{"num_hidden_layers": 10, "num_attention_heads": 4, "hidden_act": "swiglu", "norm_place": "pre", "norm_eps": 1e-05, "rope_theta": 10000.0, "tie_word_embeddings": false, "init": "normal", "init_std_up": 0.0269, "init_std_down": 0.0, "learning_rate": 0.0133, "max_grad_norm": 1.0, "schedule": "wsd", "decay_shape": "linear", "train_tokens": 451300000}
MLP neurons of a small language model. Each row is named by its layer, matrix (down: output weights) and neuron, and shows model dimensions 256-383. Each number is 500 + 40 x the weight over its row's rms, rounded and kept within 0 to 999. Numbers have three digits each. A neuron's up and down rows have the sign that makes its largest values positive.
A block is one neuron, or neurons of one layer that tend to fire together. After each block is what it responds to, as a language model described it from the Wikipedia text at the highest values.

L3.down229:495529403450555449488517499515502519479449525530553495569520433556455459472608494455498546519485491506508493564495497472470508520518518535489485442429524551522534529436436531503484477535475489562509566489513484528505556535442506482501488522533500613502546539444490485541513489538440469450552492494412517494479497568541492400431497481503459552554549448471480502484517493475515542528544
L3.down420:525483451450533546564530529515511518524473554475532519500495505547483470510516551510511492487455519484517462535540483532526485527475499458483466567514525528430455540461456493465456433475457477551566540420458528503515500453482511436473508480461528539533515478497466485469452520490488518510478523541502385544556538491500556575460440523554467542479506467544587402529497505486555539498463
L3.down523:495512399495576491505518482450530487371501472438524562479533495497478526500497560481491435446467481494486498471512506476514478547507379466489569559525569513488505478470513518478544482478501521584490462462554487526531501472474531470503565455491474504590468530439498455467512498489492501480457520461477495524499509593512520494496519571518544471475502552451503585465462447519435545482555
L3.down738:523594453493485507551539481460524533542530463472510456482508536515514491519503488457458453483466431621521579486519479468580520479568422479478472546574467514518494521516423539462512452479493420457469484484504450513507431530440536540454457400478585486518485566504495480550497479526420467500482574521567525465477514512579507486525555571535424446477489552540496545460540508455559548433585
L3.down789:455552523611521479426466506472469532463574596458498504413566545445492467485571557441477591518541486572514513566469518512565537503538457500538543449579536479435579510561466562501483489560488471557537469501523511480444482463480530486529484439579479488478512423506507507495527543514514529487523505579482504533516503495467546420536476499417460468552523510497476493538505507524478562507462
L3.down840:454516513437512436445501452452559589506552477514492443519470455508518448519505539367473551521512486460526424518524468434518512544495528466494462498471529530528491511527457451445507497533475524468557537518482525478453449597489525461533513455558473536534511511472527506512486499560558530454562508500487492489525499569477496484495499466421462431473473399500444462452526545537526492382511
L3.down853:441493533484536469528469502538561486407483522530504478515458510477554495487538507493612467503500503506527518511489562523470501490496450437504576539488581454561559515510469489455454464562497451511481558462468482532531523573514560434445472508482469552535468526585473452520515487480528496497503483500453581477531475472496442507511465579517527523463492533481467497533441534491528545500529
L3.down1147:439471577481479586505485534477583532557518487518533510615511548445525435515460497464458489453499498471478528522493530459504501485511445486471472501501460416375547449531499452468480479589487515523476518504541477577482440535495511528473524508515551448517438515556540544487486545408577533506589551508538493474529466488494499556499396439494447489508502469550463470501483530493433466519521
Description: Decimal digits and quote openings. Digit right after a decimal point in statistics, tables and percentages (28.4%, 55.3), plus opening quotes after review "said," and mid-sentence commas.

L2.down729:487492486538515455500366449480467456395494528571462507543538596495508545517480537525547515467520508503441481474509520465485482439459478470536447494541479455412506493515513477490442514501454526450555573541474617491448522518455434531544495520416513498492495428463472470483484526478459492561434451559483427527490458492488482536523483450518498482433540511472478509478479481544439511513536
Description: Word-fragment "en" piece. Word-opening "en" pieces of split words such as enabled, environment, energy, enough, plus other mid-word fragments after a single letter (t-ax, b-oot-h).

L7.down21:502550484587468445429465489446444466481499458491454545465516529459512537546568518576466513436486544465458499457492558434505526558550529474556556572529490526429381509492519489507513549531496424551464516424510431523421494473549473537497502520510488446527489487564560438458540541469442484477424456503491544523521525490434456504547496572509505569481498541458543501526476459504532437500493
L7.down49:466478570549506449553536514490444551466485468443400521519575636459508476506502546510551439516506452490499577457550544505459452457466476509499550445509517527534494511377528482442552452485504499512517487548457533528464493473509506532498463451466516449494543477476512517461515560495496512547485476504454378546529536560471505485599511448515454463480415547556440440411420458542533544480509
L7.down325:503519517481549507476463511538473467576557577488521549549497578556542484500505541475486527494455461556486534500546522494506507478484540535506469505470437519488433550464581571501418488458609532481482469479489465548469507459594482589476541501491502481459476468460494489605546480550487571538494511453478545498507476563480482375506490485519498483554504523557517455493534510450532515543507
L7.down767:493444399526481489525508527525436513501536415482473511482509560515545516550497519494474494531518509477527506476450501550488538533509514449531525441521508487481469480461508483488489534483497439443512564437577526450522472519539448458470494479489499622585430541500479488522531478579457493497495464552527532490496519588558440401529495541477490553488481441526421506494496483462496479474572
L7.down860:498561451573560396433495505506446545540459476500532504457486510532449465464485451505575499520502540562502515482551525431565508499554500530493527477520555501555445550487488511527478508477481521535482459492486522596491589492547507402443519595489528439578577460475451495488450511411515394486475490553526527491468475542517493441404478482510494493464559584481559508565530413459518496501544
L7.down976:508506507542532528489477558513466579505520516557434504560460482475444500494461486513507481582482485468496510498568475469405509492563580516466463526523401535552498478507527462524451406593424486536521499552482569483541424448442547499492478390495478530548558472473517429533453513503404439526472488482432488506494470478471446509456515522502504428407508496533501490458550503527449493504539
L7.down983:508467548473524492512538515499511460479529400501471512517483501512502433536440406535511514488554539509603502527480528506577509486543484567477505504509523535467469514480507472584448447447519427532456479530467558550490523535580477575478495512485558477576546488543496453492509457515594449555599549561498502549432496533524461503536525480508489548535547506497542541571492460488497521471497
L7.down1239:472486568416544527484559469522560496529477443527465501508459550472515465551503538509447538472551530506530575574496519483505443574461485393506567511478500423521525503506596458462486519520499460446562477523436478461490484527484538467488498514430465549502453480573484510482531556489532478537476545491433484476504521466560549504471547507512540513548555474500527445543509508413465441568534
Description: Decimal coordinate digits. Mainly the first digit after the decimal point in decimal-degree coordinates (46.'7'98611°, 4.'8'89167°), plus word pieces in infobox and table labels (Website: www, Goals, sq mi).

L2.down51:507493455518582469487543538493426575498484497511560481523512494472450461483480559458455468480519526513463500449445528515470499545483517544561483451413485457493523456562499520467471418490415498482545461512477512461517514535489509453541509462495478494486482533505443505519450508517567507580458471483493501442432525473506483459504543477528466611511451476450494535457580487527547529491470
Description: Prepositions opening complements. Prepositions and linkers that open a following noun or time phrase, mostly of, after, since, until, from, during, e.g. average of, won since, after the.

L3.down10:484502500508458556561490481452518454490457460523569519497505527503433438470505551520505476483554462469605512444544508416482501487561542491537497514482487493533514486576501535444465503524503534487531484548542536500481496547469540419509465487486495537551468443564467535424501506498528483475518546494480522554523485521463440542477444561497443502457436533534528464530449507472514519496461
L3.down139:570505542471504460500487506515581512497500481537522490466525538562532527560539462491485510485537459514445498442544581465502486489562472407566507521463484456489518551549406486620491492468471511525484564520556512496471502500512573534528534464538488469510492547493482521510599592543585529464528494531532469508458530550521513464534528468456508531470527553503511490472512431510515395507510
L3.down145:565513546485521510527506524559453448474441490480502535430473523543488516451414565527515458477460559531584533530469470494510417513559573372562477443504463496440518463501472474503565526513484476462505485505554519463497494499556519522545539542481458544460505508521486505426537423518531432462536541513404514551538473455556476474531469462510489481527474505455519471555485552494570472504470
L3.down194:513482500440603532444438497520510529527518577464501491496491522470491487574500502482453524485446524537457435477532477442471454408479374569545530498455549503477521551505487451429463498508459529495457482585496533482469529496561496515477517487519486541537512400531422543511501519470485507593515452588515498501559449492562477537483504496530474559481497439523532484395465504509477474474521
L3.down484:527467487514504537504570488500524566385469562502431511477544595505535540537607539562443493529466551567524461465481503497549457458525461469497507536461498481453501455440478482507474459514456553468431510510471488554495580516528484523517553485507492463511457483388447530510513558416507512487469474533519466486536471518494505561480483492553431529534491473458565497474445529530486466543501
L3.down848:437518441477480527532472529528443500549436463504464540582496431476551512526531441489498428535476526500550478556475471482510466455499485502497484439445518503498462507449494444488489479521489491523518535503459524448539573468500521576472462463548558425453460547496556512526456550424474526539472469488515474512568414527522483501481521446507514481404500474490502536477439577480479494479472
L3.down975:528465560500513532496507454576473474476413513546427489408519496509512496505511529541425585538549470549477504496514491536522420464489500437523502515455539545520491526571479444505453508540460535570462465511509430545535586506472472517565501485464505533523488499464527531543454500488501502525553508479555456458437442483496436477506499562429494573515577418497491499481536523527506502500514
L3.down1222:475513535473515474569505422532497524478504453479565504481568513559562548481512519513476549447473513510481495522510548508450478503491560527490517507508461525496515513454467439485458480470559543489504592509509460520454499527450445489527468451529520438525505548530520522541500578490490467463437518486491476527503483444437401395457511452527511510453553500488474537554359576499545503548529
Description: Indefinite article after verb/preposition. The articles a and an, mostly after a verb or preposition in narrative prose, e.g. signed a four-year, on a two-year deal, took an; also the "an" or "a" starting words like anion, awakening.

L7.down38:491490533499536465464495534512529539491580507514521454435565501501454538520478453488499557528485528489454546497420508520497521561420426494479481506433507469548490488506526494467500510513521409490586477546507456541482533522431463599442496540451514483524544504480431549473526543507487484492495509442547484441533505507542533554487494525492503523492507543496534520443685525472550558457490
L7.down173:463483461425532531488424544497441527481486428583577515538534459585480546465593494468497510452458459450457464511459515480445491504444473495473576525491450466498517492520516494461439532471487445510490507492506471571522585500532495508523470513462494512495489513528542450508500498567549503510441523401442486457460548531541490478590496473513598506492518442512446518475460460504520495521529
L7.down291:517522493464570510482571539511456510533486472551530507493513478572478477545476586520449493499481542453496484532535532491580511487513481440503506594593430508473518503485415471527476542455476468434522493517506451463477519485526433514486463495537521518596472483495555436479513526481503537458560509551489538482536506414490483452494511487525490526496502451465470471511541481487472453541464
L7.down294:480477524488472537428496569528540566534409509490514479440525502484456557497527479544506523472514473524487514554548509514535419528458500494461469484496471539438463517447513545505474456546477619513467467530481406518417520476449455489486520465509524461466579554495539512489562519531521547517479507508426484450532485502513570538447482457442447432541577437452512552528498470540589458433521
L7.down593:466492528484576511417543472525515529517469558487532468449537543556503453552500517444480513454490502506462536466524434517513501549559439528555568443452540493515448479499511499447558519568537502531506526503529486512567522485554547476476524535545448536504452499561468518585464530534461543489547504492539515497480524503496497514526496431472510537525469505440541471502500549513576499468538
L7.down876:470491501545404492537503534549499500497485496442571553518606492525549478468477476530464453406425479494512539463525514527486497550449530448520432458502513538508392534484497595471407493369524553504486536560462463488463484472509525572523561552493448476519477497504473551474432513524500510498496565482476528491503497486493506455519497501502470551570500542482523515455499454505436507479545
L7.down978:492482488563604553511507463534523416506436505543525467442542516470469484486494460468508511583493585530404507532431587532527541510528420500462498537455472480506467443525472437503516519466477506478524571484429462434548483510461501533526522551463486445532482555509535494535488490481534494509429517495528518509511485511478546500571482521494463489479484528522505508457523443500439500544562
L7.down1077:546465469567539505520569513420457488542479492501530492532461550513538560498502457531526516452447531504468510523545506506563461548521481518458544472506440558530545422545612482409539450520467500521478507567539467462499505557527460559484474405470503461509492489495533481483510520462489524479517528558470501505491484462517478484480524506467463513562493510496487513553555488556484568530511
Description: Article "an" and causal links. Mostly the article "an" (also "An" word-starts like Anthropology), plus "of" after died or outbreak, in narrative prose: "died of", "in an accident", "due to an agreement".